Weights of a small GPT-style language model, trained from scratch on English Wikipedia: MLP 512 GeGLU, 344M tokens.
MLP neurons of a small language model. Each row is named by its layer, matrix (gate and up: input weights) and neuron, and shows model dimensions 96-191. Each number is 50 + 10 x the weight over its row's rms, rounded and kept within 0 to 99. A neuron's up and down rows have the sign that makes its largest values positive.
After each neuron's rows, "fires on" lists the tokens most often at its 100 highest values on Wikipedia text that the model never trained on.

L2.gate247:36 44 48 40 50 50 42 51 49 48 72 46 57 76 55 55 59 37 36 54 40 60 42 33 57 50 33 55 43 71 64 56 59 37 50 40 52 60 48 58 47 56 69 41 51 57 65 34 56 53 66 45 46 36 39 44 62 42 49 62 55 44 26 63 47 48 45 59 54 62 56 27 54 68 63 41 62 50 44 45 57 63 62 47 51 48 61 69 42 55 60 43 63 62 37 41
L2.up247:52 31 53 53 61 35 40 60 72 59 52 44 63 74 35 44 53 34 41 57 42 46 43 44 78 54 32 49 44 50 58 47 57 74 48 51 46 39 57 55 39 47 56 54 49 69 52 25 35 45 57 37 37 49 51 65 45 40 63 59 42 62 31 73 51 49 42 44 44 38 66 50 57 63 47 39 49 41 59 40 45 46 53 49 58 56 54 60 56 55 58 51 59 44 42 52
fires on: " New", " long", " Long", " High", " short", " high"

L9.gate328:51 35 56 45 93 47 55 30 38 34 40 51 39 64 62 68 37 55 47 41 63 45 58 51 51 34 55 45 47 53 43 57 61 67 46 50 54 70 55 46 52 53 45 47 32 55 46 39 45 57 56 32 41 40 48 43 54 64 49 48 39 55 39 68 57 55 40 47 51 46 67 69 54 68 50 66 54 52 58 43 40 65 46 57 51 44 48 50 62 54 41 38 57 56 55 64
L9.up328:69 32 52 71 41 57 35 47 49 46 51 63 46 52 66 43 57 49 37 48 59 52 46 39 52 55 41 38 53 63 46 56 75 53 43 66 66 57 51 55 44 61 25 49 59 66 69 64 47 51 53 35 45 49 47 58 51 55 72 34 26 36 43 55 54 55 57 60 37 43 55 56 58 51 48 57 35 44 39 41 46 58 54 41 48 43 56 60 45 57 38 44 45 65 67 25
fires on: "c", "st", "aut"

L11.gate217:61 42 50 58 53 44 64 48 26 55 42 51 46 37 63 70 62 64 52 42 49 48 74 42 47 65 70 49 40 55 55 54 64 66 45 53 45 35 50 50 59 61 56 52 48 58 25 37 47 69 73 49 39 51 28 69 43 53 27 49 51 54 69 62 57 63 47 45 51 53 49 47 26 48 43 52 53 45 58 66 48 61 46 39 41 66 37 54 49 57 58 27 43 48 54 46
L11.up217:45 38 58 54 52 44 56 57 40 39 63 52 52 56 47 62 61 60 52 37 47 35 53 56 55 43 66 43 40 34 50 53 38 42 40 55 49 55 72 52 41 58 53 44 37 58 51 53 78 41 31 68 33 30 47 26 45 60 39 53 46 52 74 40 62 65 66 64 55 53 39 35 37 47 49 41 57 46 44 49 57 51 54 45 75 46 37 44 55 58 67 40 26 59 51 49
fires on: ",", ":", "-", "ff", " York"

L6.gate74:56 69 53 54 55 40 49 54 43 48 48 56 57 32 61 59 47 49 32 45 61 60 27 63 62 58 72 42 60 41 52 60 44 64 54 47 56 43 50 51 49 66 43 53 33 47 54 57 47 52 49 60 65 58 49 49 74 44 60 38 43 48 38 43 33 58 64 55 44 57 49 61 66 49 56 53 56 50 39 68 50 37 38 24 41 52 76 63 44 58 41 75 45 52 67 36
L6.up74:47 49 33 58 31 57 29 45 36 53 46 66 58 44 35 59 43 40 71 38 50 57 62 36 51 48 58 51 51 42 38 61 54 66 63 45 64 46 47 45 46 57 71 48 48 47 52 54 62 47 34 69 68 39 25 46 52 50 55 34 52 46 42 56 41 60 58 43 32 43 60 45 48 47 46 36 35 58 39 40 60 36 48 52 77 44 42 58 41 53 56 53 68 62 57 42
fires on: "-", "s", "th", "re", "'"

L3.gate494:52 42 35 57 33 47 54 50 50 83 47 67 64 57 42 32 65 51 56 57 51 52 65 42 62 44 59 38 38 65 55 56 62 44 53 41 49 48 40 56 48 47 37 59 49 53 65 44 46 56 48 41 61 52 54 46 38 66 48 46 50 33 66 49 44 35 44 41 59 53 47 53 67 55 63 44 63 39 51 63 35 56 56 44 42 52 52 55 51 52 53 63 37 50 27 53
L3.up494:68 58 44 47 48 40 42 43 62 49 40 56 57 58 42 42 46 52 55 59 58 25 57 53 54 38 67 43 43 53 44 35 62 60 66 34 35 53 67 47 43 49 60 50 63 54 70 57 52 60 53 58 48 50 56 50 39 54 54 47 48 49 42 64 48 37 49 45 59 46 61 62 57 55 37 53 59 38 72 55 47 52 58 56 41 37 57 45 21 45 58 52 34 54 66 34
fires on: " re", " en", " into", " un", "lo"

L4.gate353:58 22 59 34 59 53 52 33 48 54 66 46 51 39 46 44 66 48 44 55 47 49 60 49 54 61 57 59 55 63 52 51 42 41 46 43 69 57 42 52 56 37 52 63 56 52 59 56 53 43 47 44 37 63 54 37 51 33 37 39 43 40 46 42 46 39 33 45 54 77 48 65 41 46 49 41 56 73 48 45 41 41 52 45 36 42 52 64 51 57 48 37 38 64 45 58
L4.up353:40 46 47 32 50 51 56 53 50 48 53 36 53 47 50 35 53 43 36 60 72 42 45 53 55 49 54 36 53 49 36 54 56 41 33 49 58 59 40 54 51 42 63 61 63 72 41 27 52 22 47 33 57 49 45 53 63 54 46 50 63 37 46 48 53 58 58 56 66 56 43 37 39 53 47 35 42 59 48 51 42 48 66 32 48 52 42 50 33 40 49 35 47 56 53 56
fires on: " 1", "1"

L11.gate215:43 82 70 49 46 50 52 52 48 61 36 50 65 50 41 47 51 63 33 63 29 58 51 48 60 63 57 51 52 63 50 60 50 36 41 56 39 55 34 53 80 39 54 36 55 54 60 39 61 37 35 59 32 32 29 58 45 61 49 66 41 50 58 36 44 59 37 57 47 57 62 49 64 47 38 51 37 52 51 79 44 56 43 61 31 50 25 57 61 50 72 61 49 44 57 40
L11.up215:58 54 41 41 47 29 42 43 57 47 42 68 52 41 44 59 33 63 34 43 48 46 43 57 37 49 57 44 64 66 63 61 60 41 45 38 46 55 55 52 71 43 54 36 57 44 53 56 59 52 51 61 42 29 53 42 37 50 59 34 42 62 54 48 45 71 58 45 58 62 38 56 62 34 28 45 29 50 61 57 46 54 64 51 26 44 38 49 40 54 71 61 37 40 44 52
fires on: "=", " sh", " =", " Sh", "Sh"

L3.gate411:45 41 33 51 62 61 37 64 67 41 57 56 47 46 64 58 56 65 55 33 44 66 51 44 64 62 44 48 63 54 46 45 53 57 48 44 47 35 34 43 59 64 46 32 54 51 45 42 44 44 45 59 37 52 46 48 54 63 48 56 47 44 55 71 49 60 50 38 51 61 61 65 54 49 35 52 47 50 53 54 60 51 41 59 33 58 50 57 44 25 49 44 44 58 43 43
L3.up411:60 39 46 55 66 51 49 48 45 46 35 62 30 65 45 51 49 41 34 40 64 46 51 37 63 49 37 48 32 42 43 45 68 56 56 71 58 50 46 53 34 36 45 48 47 56 48 70 44 54 34 23 46 49 49 53 54 35 59 51 64 55 41 46 64 70 59 71 49 67 51 63 60 42 55 37 50 52 62 49 50 51 57 51 54 49 46 59 41 37 44 49 47 46 61 69
fires on: "C", "c"

L2.gate15:53 46 55 46 64 39 63 55 35 62 31 47 61 54 49 51 51 44 34 59 60 52 54 60 55 39 63 44 48 65 35 65 46 46 59 55 61 44 74 52 35 42 45 55 53 37 70 26 48 36 42 53 43 66 47 44 44 40 60 59 54 51 43 38 50 44 56 51 38 62 45 50 51 66 52 34 52 47 31 49 41 55 64 27 60 57 41 50 59 57 33 47 36 66 41 52
L2.up15:64 39 38 44 42 41 55 47 62 63 62 41 66 59 63 75 53 37 68 48 37 50 38 54 54 42 69 58 42 39 46 34 53 49 68 41 48 45 63 42 55 49 40 26 57 47 43 35 36 63 56 17 39 55 61 29 38 58 53 58 60 62 32 47 47 32 64 41 57 62 45 46 58 54 30 56 49 51 51 56 46 57 56 60 42 61 40 54 30 43 58 57 39 45 47 40
fires on: "pp", " by", " re"

L11.gate248:52 28 51 47 47 57 51 53 58 48 71 60 58 41 53 52 45 44 52 59 61 40 52 41 43 53 55 34 62 34 47 51 58 40 51 42 47 46 65 42 51 51 46 45 45 50 55 43 62 51 51 61 57 28 55 63 51 38 52 58 37 59 42 64 43 36 43 56 50 54 48 47 23 40 38 54 47 45 17 63 56 59 65 36 46 39 59 73 34 43 59 53 57 52 47 72
L11.up248:28 67 44 37 55 46 45 56 54 42 59 46 50 44 44 67 53 57 52 42 57 56 59 41 39 56 45 35 47 56 42 55 54 40 40 43 43 53 48 30 66 34 50 53 51 53 43 27 54 50 58 35 58 58 44 47 58 46 35 63 35 55 48 50 51 38 33 55 39 62 56 47 44 69 49 45 38 65 32 51 39 54 56 55 63 62 53 32 45 44 46 45 45 42 43 56
fires on: " the", " and"

L11.gate48:48 42 40 46 41 47 50 57 42 64 51 49 52 40 43 38 67 53 42 48 50 52 51 51 50 67 32 58 49 51 76 42 52 52 49 56 59 61 61 48 39 53 54 41 54 53 36 43 51 41 56 62 47 39 53 70 42 43 37 49 51 46 68 28 52 46 42 34 41 52 65 38 48 63 44 43 57 51 50 37 44 39 40 55 45 60 53 45 68 41 39 42 56 43 53 66
L11.up48:41 31 41 57 40 55 63 73 36 57 42 48 54 48 55 48 47 45 48 39 39 71 59 68 59 60 37 54 43 34 67 29 45 30 44 47 59 47 55 61 43 32 44 50 67 51 43 56 45 46 63 52 43 32 49 53 33 65 40 55 53 41 57 52 47 54 62 45 49 60 51 50 60 63 62 46 74 43 66 56 33 43 54 49 49 65 35 63 45 52 58 63 65 44 52 60
fires on: " an", ",", "\n\n", " a", ":", " List"

L13.gate43:70 49 55 63 32 54 52 62 63 39 32 53 38 51 48 60 52 64 70 57 53 51 39 61 38 79 37 58 36 48 56 50 54 45 38 59 47 65 53 29 60 42 56 62 57 42 54 27 57 59 48 61 53 44 46 48 39 44 29 52 61 50 56 41 47 49 47 51 62 66 49 55 40 45 36 56 48 48 37 75 58 44 36 59 50 38 41 44 55 48 43 44 33 51 46 80
L13.up43:53 43 48 49 25 46 73 48 60 39 50 49 52 41 34 55 57 32 49 47 55 63 46 56 55 32 37 65 44 29 53 25 65 58 51 41 56 55 52 60 56 52 48 47 62 49 41 53 48 84 64 52 48 70 47 57 44 63 44 44 54 65 55 56 53 47 61 43 70 63 54 43 54 61 41 35 63 54 50 49 59 49 59 48 33 47 43 63 59 43 49 40 65 58 32 56
fires on: " |", " @", ",", "|"

L2.gate34:64 44 54 39 47 38 49 47 44 43 62 56 54 48 55 46 54 46 41 45 52 26 30 52 43 61 60 41 56 61 58 31 49 50 52 51 60 57 20 41 45 57 42 64 51 53 78 32 62 65 46 51 50 41 55 55 38 53 47 53 58 62 46 46 53 40 31 68 49 59 52 54 41 47 44 44 46 55 62 63 56 44 57 67 56 48 52 33 56 36 53 71 47 48 46 55
L2.up34:44 45 45 49 54 52 52 34 43 43 40 60 56 32 56 57 68 56 43 54 51 41 50 41 52 44 65 31 60 74 62 49 43 64 43 51 58 65 41 49 42 52 57 61 53 65 59 42 40 59 52 53 50 55 54 51 68 44 58 52 45 45 58 54 53 58 34 43 64 66 45 46 46 42 60 39 58 48 59 57 38 50 57 54 59 60 54 46 54 55 45 41 43 65 51 66
fires on: "0", "1", "2"

L12.gate346:49 61 36 57 48 44 45 60 52 70 62 54 63 41 43 52 44 59 57 57 57 51 47 52 30 31 49 56 39 67 45 38 39 48 32 45 54 52 59 57 48 42 60 51 40 41 48 36 63 46 57 33 57 53 64 53 52 47 52 72 53 53 56 55 52 52 39 59 41 60 58 46 37 51 59 27 41 49 49 54 51 55 32 62 33 57 62 54 65 41 57 40 52 37 48 59
L12.up346:45 76 49 51 58 58 41 51 49 61 76 53 47 57 44 57 43 57 45 54 58 37 51 47 34 55 62 41 52 36 28 61 52 43 32 52 50 52 32 38 48 39 68 46 53 45 54 40 51 47 55 56 67 58 70 49 57 44 50 54 50 76 55 48 40 51 47 62 44 56 56 68 69 53 57 36 37 47 53 54 60 38 67 47 34 64 74 41 32 48 42 47 45 41 36 62
fires on: " the", " a", " this", " that", "S"

L13.gate189:57 60 49 32 51 41 52 57 50 53 48 43 40 40 55 53 32 68 52 41 43 60 47 38 64 62 52 52 34 43 56 44 66 40 39 57 54 64 58 46 42 40 44 44 36 40 46 44 60 51 61 46 49 48 45 69 48 53 35 52 43 58 56 43 50 59 42 49 62 50 42 37 32 65 44 51 58 53 46 76 46 45 58 58 45 62 39 57 44 63 38 29 57 59 29 62
L13.up189:50 44 66 48 42 50 49 65 36 40 52 40 54 44 62 62 56 48 38 47 56 59 55 59 51 46 37 45 57 62 63 51 51 46 33 48 45 68 62 56 60 51 33 47 50 48 21 58 56 47 72 53 41 51 61 63 60 46 59 64 47 59 64 64 45 56 61 54 56 78 63 49 42 53 47 61 52 33 37 67 47 54 58 44 54 54 37 46 50 57 40 46 52 66 56 48
fires on: ",", "."